Weights of a small transformer language model: width 512, LayerNorm before each block.
MLP neurons of a small language model. Each row is named by its layer, matrix (up: input weights) and neuron, and shows model dimensions 357-484. Each number is 500 + 40 x the weight over its row's rms, rounded and kept within 0 to 999. Numbers have three digits each.
A block is one neuron, or neurons of one layer that tend to fire together. Before each block is what it responds to, as a language model described it from the Wikipedia text at the highest values.

The infinitive "to" and modals such as would, may, could, not right before a bare verb, especially purpose clauses like "formed to protest" and "is to move".
L6.up116:404470467475505481537517490509512548467526489459474465535538483471529532516454536519539455499579513514484442523469583486498463534520554410488456482570475534470515590503460445471543510512485483517478436520526570536552476504552503548545549433431470517489446476423521481459489514505504537558502522557386433469516503504513538492506513499493468529533498497492499502532503466506523502420552
L6.up538:469573485475508557582421508510572524513504506502599550557513464599518463520501451509486427471492408501536430487487473436503546442480515504516454465538501520521481454520445496546533493488563426463416529517477487483482446405479499518508575518454469554462482516512537535484482457521577483514516471490417466525571411566499443464458521517461510588495457483541506487566432571474552551566534
L6.up824:477520475488544534579541574518508526470516435502503452473590493541507542560464459538534505495532483504457431511463472462526519548522576490507522483527456491479529475531451489486484562519503475501465526467531526501514481568448411521499498493496423549509557523537453448506494491490486472513508474430532588540504483558567496489380432497485518541547527457490526634460517471470513462513501
L6.up1016:531570492510543521555499509491519525524479593475512440401443612472496524423480481499465491443507511454421464568539469541495425478536546439465478479599510508541416521503462521510501482505527537459464531531513535460466461427473445464529582513468495484452497474535499457537582492472569465493529473553503493460446490547476462496450473393480496490511515525597513483462528517510605482559435
L6.up1195:473490475493509551528551530543518503517434577536484345545526544483493512520518516484498461534451478534465467474501457502497483541525498462555474578520506564495515532478469437501446543492561476556500485494502504519516497506560427477536490447430480551463502532496540454501560519513509485536465545514481529506590448440528520483531475466453485547496524582533476488529580535479518468489452
L6.up1449:493462545487526501471501548560450469476480542512441555491429493456478553533533463505575481473551503476441495507522503532559508518461560445500482512501496554462515513498504469494492509464494511483489519455556503519518468432539497414501439528430452474495533598443459454513471438557509541476476459503498523550556498519538478447504492434528529491482529523536489541542483497474579521582475
L6.up1627:445554580511477451522488440477464480534489465444402503487497518545424522540485500507537530548588457442477530519461510513541532510570508487530421515560506577493551550509554480495526548427544490443473559489488567569516528470538553485595538537476463522511522458544490406454468468507449459472468487510511498506468427505448494401469502512458591475531600488514511518476424548502515495522542
L6.up1686:479484476508580469501542501519527536466505563486432410462458523432531506489435510425531519447494487466482419546545525537438515439531470473463541523472505539516443491479520506552460497492583512439506479479544524548506533518464528468470476475512439462476466535494520490513465512534591470496469511559503522466535540473553519491516467497558494488531503505520540531514495412541439491474515

Early or middle word pieces of rare proper names and foreign or uncommon words, often capitals, e.g. avant-g, Z in AvtoZAZ, Mod-ig-liani.
L3.up1681:528497523451506520526547485502380422461554553501475435480545545448435577494498477481482494545532543430452466520508468544536568514483542497481386480517433557514455524526497509464582503561502462475437543510509499411476593387572505486540511552463474476527604436502423491486523500553567452593500519507556394523454460474518595544497466471569491534544442430547508543502453499485558475471466

First pieces of multi-token words, mostly the prefix re (reacts, reclaimed, revenue), plus articles a/an and opening ( or " in tables.
L3.up1821:453509520489572553456525483582504476530490504488482534499533513500466537570485469452533498527496469573522482518587484493477505427505563531396489586502504591456516424526531563491517522499541563475520511459469505492538408484466501526491507542561548478517515528437612490567481449499474550533536450455492526498483482441546486555552515502516492580480479491575483469480512561504547467451459

A lone letter G (sometimes M or g) split off as the first piece of a word, often at a paragraph start or table cell, as in Gundestrup, Griffin, Gulliver.
L6.up462:558517516497483460505444450456512503522527528444594518541494585520531543474500414503536500422545558442620477483501469518512516471449464491490460525438573493494553492482528503435479440489496500557427499486453465464521499506517521504526432523533453552466538499471513527480514504527453498545515510553524482462532506480490505487594487455488415459500482461477504482483514599494523465544503
L6.up487:536565468481552465418448474559508439522481463526527494455502516464477510519591522528508445513584566471541451442428496513399510428451499499469506508481531476533433493437503516486539476468524459539530505500462491455550443477500461605473387521455458570476455552498493506555492448560482473538522503432501471547600450526546604566446511508533530535513423452563461498451508567529516481489553
L6.up1021:532468409440441488388455500528551462490470499472524457433535478533451504436495552441461526465517493456480456528504494526521481444530492522472426426449538468492444508530499501524550501529496573519479511524448491532536535489547478580433589489529491478471482528537514601486497519529502430577492499510521442474498515537448533567591483473520479519515476551536476522515500557515539471530481
L6.up1065:539459484515501516471527461541501463528515456473526495475486469487508465537537546474493551529505467457518504561531528523474476498553523504472463506483550427591593593543502436517518513456408583524495568426411449484472453499493440548495489403538531488524481541448453559466468473477516516486548547500482552514533570494509488534491483546502510441451518479470452505501417505478458410556459
L6.up1149:528576582534488475461476512478500504504463464522467474546438471462481539506511420470449492484515423432503531403519569465538508449495564523583511507492593493483567521567564481502519460508496447574506524485477504537456594460564487559473509470464477488589527469476493526495482485476553427525534534508491506589550536477469439563502478499525489529488473487500503467543478588505464522540481
L6.up1641:465450479531525527504515469420426491442391519494526453510451489493530487489537504516463569511535494444492455569568611573466521461568439511496487533552563503443472541494585534481550534463519511572465515505502558559501461478524513481535550462479425562513535483465469527457554486538491555535539458474546535489510594514447490505461468514514478501544512486474489498554510508525472488564555
L6.up1724:474556498457486470573533541474498461501479541524585495502473467462491440476461494441493532524491488499470521448529527513490422454444475512495468531513550564460543467522484461391547449503514525505493459527477482465506530552570482522488545537506472472485561546554497513485517534446470500515552484555475503525480498407487525519455502526493492495583481475474513453474535517490490496546580
L6.up2012:604486480517467431452470481519438488514498534562521490483535480541533525462479482432501518474534472466461502430561524526497440460527568474517489530497573505496427525474482499482615467458439451511501444461506561487527527484475449492530391495461467518584476410451430484543573470469543541479584573504509499524496532511548475555508481516546465475513590478453579550475436490426483424544486

Function words and fragments just before a named competition, season, contract or award in sports biographies, such as on a two-year contract, the 2022–23 title, in a draw.
L5.up16:527466520453445463468473476502547487486486539498502530555476559498560498476491508471507554500522543449498462500540510492461466520448496425517527523525470518487425502505500549454516419574579506538548518467442532437456493518457468486481519511488455505509530525516484474486473552454497512471496501506486437502581485507498489465547485466430530552498438534525442479588531545487553511549517
L5.up378:467502435443493460519565488477474451463467519510492491520479513473425506581579459472512458523462472467537498511477461611447507480471495526526567488557494525567527566554528505489552519537514498600536506568551556497484404453532493424520543443525491531551558517528478534516513527448407471488422503522502523548511547501533427515497505489560470563496455442441502482492548487512507465493583
L5.up816:403548424571543465492517539437464524506545467479503513523497482484550444472465516486498437480456513409507521467499429540453544505452496537500500517502560449419527501488489473568548508577478493527526490480482428495536441546447459464537571556499490513507519531446487545533497509531426499544527539511491542575489493422490577472489457531460477541531499461522454588524487480537432503457540
L5.up1048:551560483510478504491458465473506483541392620454533503564488477504524491523473556497500492540516515433475521460543564556535593496477571544581508499538488525501524462449534509494514471561456580495535531456525614549504465420410487504454555479509531536519548535507506469562467526472451457449501489468523467506439554481580569498473503521489532455460421468470511446501507445525500513480511
L5.up1070:488520477523634518536461516543533487513531519517491409510488526546525435519480466520440513473502556542489559549546446408452530539455515466435507483493488546432521532508433545574476495493461528489448557485450514501525584451543448519532502554493563568459561512504476533541554504536518570578418594538538563562511472483514456443479530498461473544551447520507496476503525458463557434488517
L5.up1108:516510549438556471457518492515522498507473513508567484476550518516548460513471552482458432576558509493478465450517472473473556492365581456573484491591488481519509452515497515478490504439551490538501512514525524443475539497512489482420485572466519562517459517533445565563464481597515512507530520523472517549485449519506547441528482500508574475520472546490438511490559560552476500369552
L5.up1207:499517470490505514462497491525490525536507545509473468569452496528493495479562537446460530463527527452454508539415468533497530590516505495458546433568505541518505540483524541518543596524508468438500505527425469546488447552449506475440517542515612490522564504524519548479539493559484456536506508476481539489477507498607591491476547485473507561473514501508530493518512506510491474451495
L5.up1358:504540424550473541568468493552516514550521427447550382537527474553528492448509473547499549475459481485488532507479464468469508489530534519461455523466519477483452462530466448421556520445483536470527515534515519506410497480456509505592548490441477532528512516477386468497424540476492494536579476437536467510450460590423583519469559488539559569484491441544467489477568485525392471454511

First pieces of multi-token words at a word's start, mostly prefixes like un, re, pre, dis, o (unexpected, reaches, revenue), also opening brackets and quotes.
L6.up439:481544497534513554499503458418473507480640507466540522528491558476528543501526555520492478488490537515515542468549485570425478518468537469480525490489517597468543490478447572540487538507470570496526493550434534428549419498530505581482474408487534546453535466442538493577503490475493559477532528559471533500497552513399503478473542464540503449498522539480484527469519510453473489491507
L6.up526:484480520550495463504471513460552474437521465551490518435575501531487499461525484427478496482495556450501539456528511401499505462488572532538443495492484590540493503555485541522482529460456504447562535517556508607535468551479498522506557549615482534536528477553513439493482437535527522462446390506460510486528479464543497546483483462472486514535549540539487505478593520525502483506518
L6.up1181:556454439449475561475501468476505447515476495478498482506547472516500521442513549496456465566479526516493487447575509405484396477506516503542512469526526535485478477466386489508502599540470511447517485489478523538500462457430478467484493445514477472481530534550461503497507529466494448503492553507506517472484508572497571561463541490443488492532421482534481530557521455550510545538545
L6.up1464:506508514578615470475477492494604532444511472491524519499436513505535495464545507491558551462478472546486555489509565512496549487438497461456508473439467479434459520514563538502484511453478491484507522469475532536508470488425500546463574450528468516461477453494476490453441566429526422511513455459531544475461588520549492485497432514512559584542475542463546426483502460471541578499508
L6.up1594:545468500513473535553586462496497530560454480445501518509568560490509531499508491535525507472544504496474564526497433530522565486494469576482465485528524508356477506487498459440544457468591556502516524526452550505495536444480549476490502510588491517531524543489496490510494492471443498492498516518430482502496513465469458561429555477541552579502513478589514407474487582487465493466343
L6.up1749:491556452504586507521474465499513436458477484521460468503495529545469506474535457505486461475533486477461466530532452527416514500534536517461527503496455473466538503504471509509500459531427524460552483498488543640585490494476473494457475467505541434460546506564546517566480384545545478438485483479417535451498448535550505509446483456521476472513447525523473438423575590501472485550472
L6.up1904:547459528509500460518445527562454505406510534520545532436502638446611453439496495480447454494552445514459522503550566489523438456577507485526456535521476483501494524482545519500492568501489545500386489507519492522519465535439476512421522518425573544529509455560485427546481506497478482506571541496456468490478562547491510447486560559467506539437474508551578526480529486511519475497476
L6.up2018:455472460531448523525535527498474507493570524450503535494639555496530527582418535479474527501555506473490477486515532436564501455525521541511534492590483486521536510483531553491462508493505513545587524531457509473487547495451470522468450503587470597524558519538511515427540478479520534442468502597493470473526498513480460533499466505550571479496487575537491508494499535482436489471482

The word "to", as an infinitive marker or a preposition, and the token just after a "to", as in to form, open to the public, grown to 12,600.
L3.up1646:454502499518495484471493489444434461508526478528447494521489524497586552483531498498470543551518427494436434550496468430489447466456517520551491504534506542458451484517490517484467465459500478468493459503526500504461479476498496472554531567496476545477524527457511438453469467532557446475542472469410497518537487465447471538483525489581444520498567451514525502523537470406544571502468

Time conjunctions introducing a clause or date, mainly since, also after, until, when, before, plus closing == of section headings.
L3.up1872:504433415454554412477482466491445554403515549477547478506448471555461490498474505503483436553532452470485443488482484518473580525384484486567509494482481567516502568476525506528507453477442522538542520448458518431492512500589452528521480430591494489492463506517474476547529488516512540577524526493467529526502486497484416390484559512478560543462496459437493459512530574452540436525548

Words that come right before a bare verb, mostly infinitival to (had to, forced to, wish to), plus modals like can, would, cannot, not.
L5.up703:478512524497525524529496528479548476550530566494483519487490521531514532547483531464512443478443517449512503518435532509553503579476478515507555459510540452522396501451532435551502565525492491473415542446457565481452516486500464516518502502503445494491496477498503466491469525475512511509484523518488509563511480462458474503516476519491498456482501463484545502492497486499452504534495
L5.up908:478515407488501387471566466498523551457557503437417505482495501487488464510529524420465563494478457493450551534519487446502563552544484500506471424550504505478526437553504497478519537423498419442530545523556569528486505494414482485530493489518400552493561512462457516455603468522508535523502473455535509497553470465508496439475526444531521539560575488523526546510469463509501531488433
L5.up1004:485510505455502474435515506540455533516516489458517396510364526459563425565536527554467497506409462528478558576542565436485497453516478521503515511509507483475475501478537567552483489468540489441528486541477546524490557417477479468482542491479410597540572521517556550506498429525479557481554488483527516452604509551498450527495474465469449549605530536556505514492487521507546574500538
L5.up1056:532445575517507491511570511457531540499545515445487485491497459478536409447586528509519570471550476471490479475526568533492445466501498510504427556576553477509494473498476533538546480535582495520532555527440606483463415384502498553516457468536463560501470485470471547444450471485478561538507472453515471409463527521457433486474489380501579535518492529461497584455474467414476511516534
L5.up1347:505469567475467495522497372550438503459479579496459527466484564425513537386494513465448491543524459482468501469526539527485470459511529516559473416557543495473477564485449538485425538461515464419571507571470509560462541415509541507547485508453469469504538464609484481469468498505500497467493535484484518553440439517454512398540498516500513502506473527602487533501531493418556568473443
L5.up1498:469558442446484447462430582526492595511511498547483448484422497504489497564575483442552487473505436474444484562553481462483497527485511521513430523523499529484518507511494491489496504445478463484429489517509524503484458393530534525491478516500477611527538526548506524447421446510489504459544497562515481490509518577523449486454506429505479485508514540498473559511500449476565552554513
L5.up1828:513525497526497516451516471638448555475497540545515421501487442502435514513574445557477462541439540539451484495519520556526543545473470469561548482509512518467464496472485520485512560558450467474489466603448490491494517529525491469541496458478437524523526478567550424453503568464554532448412511527475506530459470506525482516541519483490500418502516476494495535503518513494508508570518
L5.up1831:483490552473463524467452511517504563543446483490483518490413495505470603519502477520573490468473461501465514484493541533455519477454498419464485455517526523476491502559505494478472504477541461534400496553533570497429509502526530553461517576497530541441447518524554499497546449523500578500544456494457496471585492537502489520499519470490564586522482486457548506486536509521488492579464

Tokens inside date or period expressions that come before a year: month names (In September, 19 June), the in until the end, range dashes (2014-16).
L5.up774:454539466450463501553517501505561533533507514494478478570509491489498500567591491540547506508469457497534461598503477464507480491490449474411523553498495481504410486566436412466548558552504477508472547483531520528441532515461517465451566445548463496437525540446514533510468471474527516550522543469472519498456481516492552477528547554526525569463499518463569504488458470470466455520456
L5.up839:456535472496542505462479494453513399522416545439535426543466511487509560539505496514462529534463495496512468443548465468477501544546479526496446549519403469465457395534478453531470513501526432546499515486529526536509525421454529462469521589477486524457494504503490475517460531487494453481490529345443509556552533459453564533569485512471504529487513566453515458469497479492568514534480
L5.up1031:524579552443510451506575473502536437502547535440502463612529410417544516505529604587548485501434494552442493460445486428462510509459540491587506422486489477603501516465517478493587514500534513474513537496541534487500502419544510435452512485578529521418525521509558480531509537610522404522541499545482515512478477582511512500489491500416455483480538548518422501430551524493451520557501
L5.up1090:505541499466527540470564578504533531507517478521522553415450471532506484518512508509565508485556493554489607470468503488516544488444519448597471500528512536540586531511485552474548498484535493477455521459519588492450537426503475502522588512540481415540481420483492534469467476514560436448519521523479546500467449482460425498460537505581550515473526434507509517462483568518476573557568
L5.up1160:478490512462421442546514501500555479547472588491547506532491493503502507543495466561531472500520525527465513472435504442449521463370505500449532502434444528524483499484523528428504480510509447437513510500518590503444446498482476476463549524545509547438449523502563421568449476522420515578527503466554508507501598413486460555484453504507552478459526486469546456437504503537507495489532
L5.up1431:501475572465468532515513497417576460474484498486514454442471487486534473552472480549522506528514453443559459550526515414445520507590546512471445470536531496489443476527485496541461555493428470564525506466527559542537519465490467546543524613514588567509578502540564505475531492485513447470515498499521501546562459516528503411477568515547457399522438498533521472526408462520495458529565
L5.up1677:557490465425503555473462478528517403506495506496517496526554522530484466473440532471484537444492463447487465525500510477497516575450573499492466460478421515493473488486472517476504525507547532449470499472496465525475534515487484538461431537512437562477537548479507428470487453485420466493479513550562491514538415451537539473434431474526513448472514480490499539526623589490516546520452
L5.up1837:494516473497467545523504496497490466546458463517537500546564485523527507483593535489514441490456485544507538572558432491468541499514472509527476543435443491505469422545477535444501485527498483505531486532504430564489467499517547526449599522574483541458507454499446558451493496481530490486503531526528478509494468443466585525470465481491569549507486448510465428504466528555526513473517

Tokens inside sports articles and results tables naming leagues, seasons, or match types, such as Premier, Super, Friendly, 2022–23, Relegation, promoted.
L3.up2026:565534494501451464451528470482540457555387536514571500585434561536486464540524490512527491492479539475478559398507554519462523453489536586582401487509510525486537532469521456494502461554444520455514505482571479556509529491470505502473522527534519548496515541526539476573439507473493518512566523500568493517470544525600503524472514518485520530488507489421496480465462459469452474549541

Opening pieces of words split into several tokens, like sh(rapnel), sh(apes), Re(habilitation), sc(arce), and hyphens inside compounds or names (Louis-Thomas, ex-serviceman).
L5.up207:504534359528532517445455519482494500530448448578493488615521539521493495516483457411507503455510466490451471496500540456494560461450456487512482474509484483467558542505565561512474518522500499533511526565443462461516509458504531581464440521504509509529471488410498524549495469488514538533497500443506510565543543533420513552625513471443496510478469502505574473556453475508492459475525
L5.up284:482544540480488568482515543448452503417489519499525458571456465466527544521580478436405490500399533557494519440492508568546467460528534550562529535501518477531499480474475526534508457577469564478513451542487507559588497584475473572493460566492536524505522475541419510516528492489525536542432492555464436476470463465532439570598462559473523501558515495495555482527487519465432547525435
L5.up880:553510535506538531518498487492479428527478451523539489531557526474532462539505462530475427516491565504436558556583516590499497423490525536428528573538494489511553500522488540556490460445440582471517503512468519550526552502477490517491473569495523564500483534448548457512513438480534553570482557498510497443469458493516472499460502501509465494471538522533456410491604546488490535524434
L5.up924:541446535460495499515478549397529464539528474516488471513530533486504525524517497442473508535490614440472505466501505506529457426491465528390566493481409486428461457541435516556491502514418508491534555456505543500400547528519461523526384471466414533451465593465558438481528495542465485548479452518484494419531537525434488582482496559546478499448492488483484558544513500566455546570513
L5.up1174:552454542492494474494520482474470549458549539529496538517445510518498443464449522539481482423516499458434483443538526510440529435484516463520584530500506528463478634577508519513490453534419513583424441555469491506538441492497511478574421574460564530577421491488516510523516530491590495556530499552457505480504531484546563469460505506491516436407494528517550498548514494478551498515559
L5.up1717:499431554411444445507459506553512473540502505529522515532528533504507552488450540486416451543540581526527547481500525531586398515528415540551460518473519499541519579533499517496423501498434503394493497558527532515528511490566551552472457479425492538534482539476590554523511551461428492526487608487511502436601499498489557526445456499498514475529515505488418507549493455490463478520522
L5.up1946:545522513500504446545488441569501537481477540506561477546464553517524513522523448390458504457511574509528508583519456424509472493403478464494479482475511492512480415518478513509476480509494548518532415573505525421461444503524517530531507535485564527507466523516459513558522426552527546515538577492505496509510417491548432469520482535564520540591434487528442511517521476413502453560464
L5.up1994:584561502529477523478405505542501413583435464535554549511486528501471464515532550412492493534552454504482488473506468520517497464475458514530518465481413497446525450541494519484526504518531545501586566450569553506557467490478451521538520545531497531481494509510509416463514459428564525469446493505521517557495495456469484527461494525487513568546490477543515499526514473436506470519452

Prepositions opening a time point or span, mostly until, since, after, before, from, as in "remained until her retirement", "first win since 2004".
L6.up490:526586479515470539503548468433387470528515537465493559432409515598503508510491521484477471527520622463475536480473507402502492503480485529428489537536495491561538533482520520514500539557495457471537492596417439433589538515481471516536501455523507520494513550473583527559515478530471494523531474418509528500440487476561501417585520460533524492527429454491525443555506527527509539500520
L6.up1037:561545513540515563494527499500486588542507507479459463464476529446509502600539458372504525492545533507570441463446488486440506490494475538448513505534508471490471563439528557559483475538452508484535447566508456632437527496524487533492408504599556438550455493520462494546538453483556538462585514571538458500496517511505490507489548529442579566472536496502534487478567550461488449519553
L6.up1133:507507497514574494582448475395510502428456489478422492517508575526476540459578521499552474511491580490541517482600549438510471449597560515582498573455509549515569482557464485532433474488560466465532487482481478524502476511476482436510477476447529555549582436466510446452430456455480469502468440499522489499455486558526619435548531532502500484456565530489474506506476500570554589537508
L6.up1286:446514484544439508500484539488533452474559537493452454537464467516443564461528517498499525486443516457562541461477457466546513476505488466514483504363470496493517461520476535458464609501458529435528488486464489512485586507532527471472512489554496527434426518479531598495515416433442589535527497455413553491463471503465474501484468445507574506500512481433533532529485521509497517528528
L6.up1466:486541498441542445500519488384521520481450477511483525435510476518478478554587508480503567506524512427507501460522483488504470497465509481543517478459452549495493447369417510501444431473487488476416495524525435489480538515513494473527514459490487471546495471571542471510478516513524483513453505503436469536558476518528509509469532481486560528511474469423521542486581474488401453483491
L6.up1681:439545520477490511545486550568474480493523532533496531561467508530473461513411601500550438518451510593452506448466537509473418505498513487424540518523403493484468491527483536482560488473485556493485459468562527543487575523492479467526525524482480546507544474508555458532465465493489463513494475463447574587548534552477434498479575517475564419468433516519439572483458486503496471540494
L6.up1766:462514523524487523469479456445494495453494496504532573409490515597473511458505503397502471422507526586555506422463491529544509524450529529539524465464528418446509476437437504507527476496470536502483538515495452496468546538540456525469476446534504495434547539538533503491553508504389473461396482473501397522484521369495480489511487468407482452555537532509457454439515507490525465501509
L6.up1964:442544463540505502552604478453556519424517564481444472496487471509468519456471561499428464581585489503540492514549516447465495513419500445503467587508431481472473514482496557519487495541467507524544502507506503490598563505514390529499521453553518545450518502589486465547493493545567525464440571454508467488532524547498462461513460499545493469480502503548482549454470498512433463504448

Mid-sentence tokens in athlete biographies and sports stat tables, e.g. "-year" in "two-year contract", "on" in "on loan", "was" in "contract was terminated", plus table cell pipes.
L6.up705:575514486523531496540553400560500470564526494474586465498503486490609508471507505528518463493485539471467498541488475453476452499447469464500520490543548551556472451570564504427533505495462536445496482555503550519547518426523534518486517491466566523439486463495515506517518506539413477478506532580458489487485507485482503544520496457459481448514439500465476561434532484579502540495574
L6.up947:503498510479479538484499497428508476541470524422538488588457477493535488536524529500519491491439523494521482506471517509613502519482540567528535508509505483469528450425528478499452468552461565480498490518520468526536503449399436518499544504515510499516506553501485494512394514513542490493475558531561529517511556515512459481466513498493504526527476491423511436509416569473490559521495
L6.up1020:530526464541507569486495493500504482462537457513524463486455510561523550495529522445548505473525471523500509482525551491473504454532576555516474492530449481490537393472506542465498495443498519467495494504496474453506522439545477605543532559502469464458518561518501558564473475511490445504491578462501475584478525519496489535542435465536565517527449511515544424515499443525550533495584
L6.up1370:488483535529572554507535515518502433522420502443440461394454526470508504489478517479523498570447476475478492533531543544528518533508582514548531497532454555464505494460456491489426468457510537493529515518475506475575555484583468542487516539539480472498485485517465498435419543491553473485451525488504528514489470550506429534546509488472516436420441541501469453537492574451475491530525
L6.up1676:521531460506497482483490465548485583509543582431557474548465502470454493488484458543502499512488539538440506450507501474512478482498518480438499483506518511503515427433513517451511507497534529389522533471501535537502490476510476499509494445549525495573497465520476476572453442474496547484561500554564497539490565470555434488482556519540557514522519460470482510552446477537531472506479
L6.up1754:498547540605478523537441492525495477508504595475514516515522505552556523512546519500529473507525571497500504469459527464425501492439510427554530512417500487482544502457421580511467560600501481533512550526521507506503465461434497465500541520565462518511522486458561500475485535516511580392518573569480519462448511483443493457534580507511505559463525578462560514452485515478458473479467
L6.up1907:507586513483571470552488502505485483580415421457453472468515539419481441459513463440548549488480518542512541512571527443460523512449561467468550546482483511503541509411490508497476514516551524494460544509499457554528441454481538545470490460504505499536516460561510412554467537499505509438553554458537575461529480499534473476471507521429557473482426555501471471490560472524451512467498
L6.up1926:570519478563457529461502479489531468481444553476570557536486497537461623509521600559534489607556534516499491444508539480500520506494583588525524535518474477483521502461558463454495495495438503457492504514545505476509530486499531509477510546580512533482540493497495554554475499434555495443527509490510513517458551512540497527506470525470559570557456506473550512544491523448450471507523

Opening parentheses or quotes that begin an explanatory gloss, e.g. canals (irrigation), and word-initial G/g pieces, e.g. Grundy, Gulab, grip.
L5.up52:447536459490591543491507555502542540424463513542532478532511487543501542524542484501488500516554519491513526488528513490467513537406399538489521570584502587500564485522542554469568466485441525479533555525521480426553496573502499487454537520499451474532506535548480480455530397511564482489465502501508551487508501508461498518468564491453452505528500439545515465478506553453611534520501
L5.up104:529471438534476536577440585543525479520437438460493490499535507456506515572496433544457517546494506491499543449497527491548542435569511483494498569430499485442490489455491512485514555444541516577469514527530522492560553389450527480521485503508467497463534537479491559459553502562540419523529511567470488536494485513482493500474560511514464478559539527435579498488565572565584523497472
L5.up668:500584541495477464458373463496482527479519503558480419447456481527515482444549549493471544501485462468446485491510529479568554515481501552484472518521475570517514496556498555524524445495457559457544490498498555532450500447582512477547466592484539478489483515491494574454461520472474499498524500494498501513493546510531586552427472535446525509538490536487453518553533486515443515466491
L5.up781:463477532478525526457532496556424495496471477518502490496544465503470481452470446505438508479458535485526477497435548561469521500480447459568467536428529537568590511461491456448504491517531437562475444436479398443563495504526470522474509450362468549467475553510572486562591545532479481504549477486481494468500482484501498557492438450531496463593488496505509509488488550455521440555487
L5.up1748:516552527583519502425535496489519476435437459496556544516532542539520564493511462504522422545557460435506452512471567536477415457468561526458448485478445476544470512546516419520508483427479486521542495501464497421484525455578498494527472519483468482468512521436531533496405406471505392541480564550447536446508415465509502512529495483519502442512469507512451525441544508445571541513500
L5.up1899:500472440540511443536553462564470491490427464578496503468477513518488499469424476473497484557524456472541485542493442525487488577495501524475459552454497519440532477527538484492517522496430466501479453456499588499497534455537503518545449485486477527479477509563476486538484525470510457484451454458564487490502491513503472424488424461471500446451530460441507544451493532542475525477578
L5.up1977:542527460573573474507542537496543491507532483554457531488555513473528478543511530391493568466519542504546525476469491487463490473554511499518512481561554576438466550515484591516521515481435564553536529556461451468504486573478553502438512501430425479494508539502526515519489454412589502514506493503423568504399518507443442561522550511514475498520613539505481491537486578499451538509573
L5.up1989:512546483440543513518502580518494516470483467569493516532477501556519556497499482526521518445518487521540554473534501467468450437413548487474450509526488472412466508490530478515500447537456561521512504541465564495622460414502530575482503437605485470526574516534524476522492471562530476455485510505494521500450518551443517505523493479584495484486473510504544474509515540432528525458568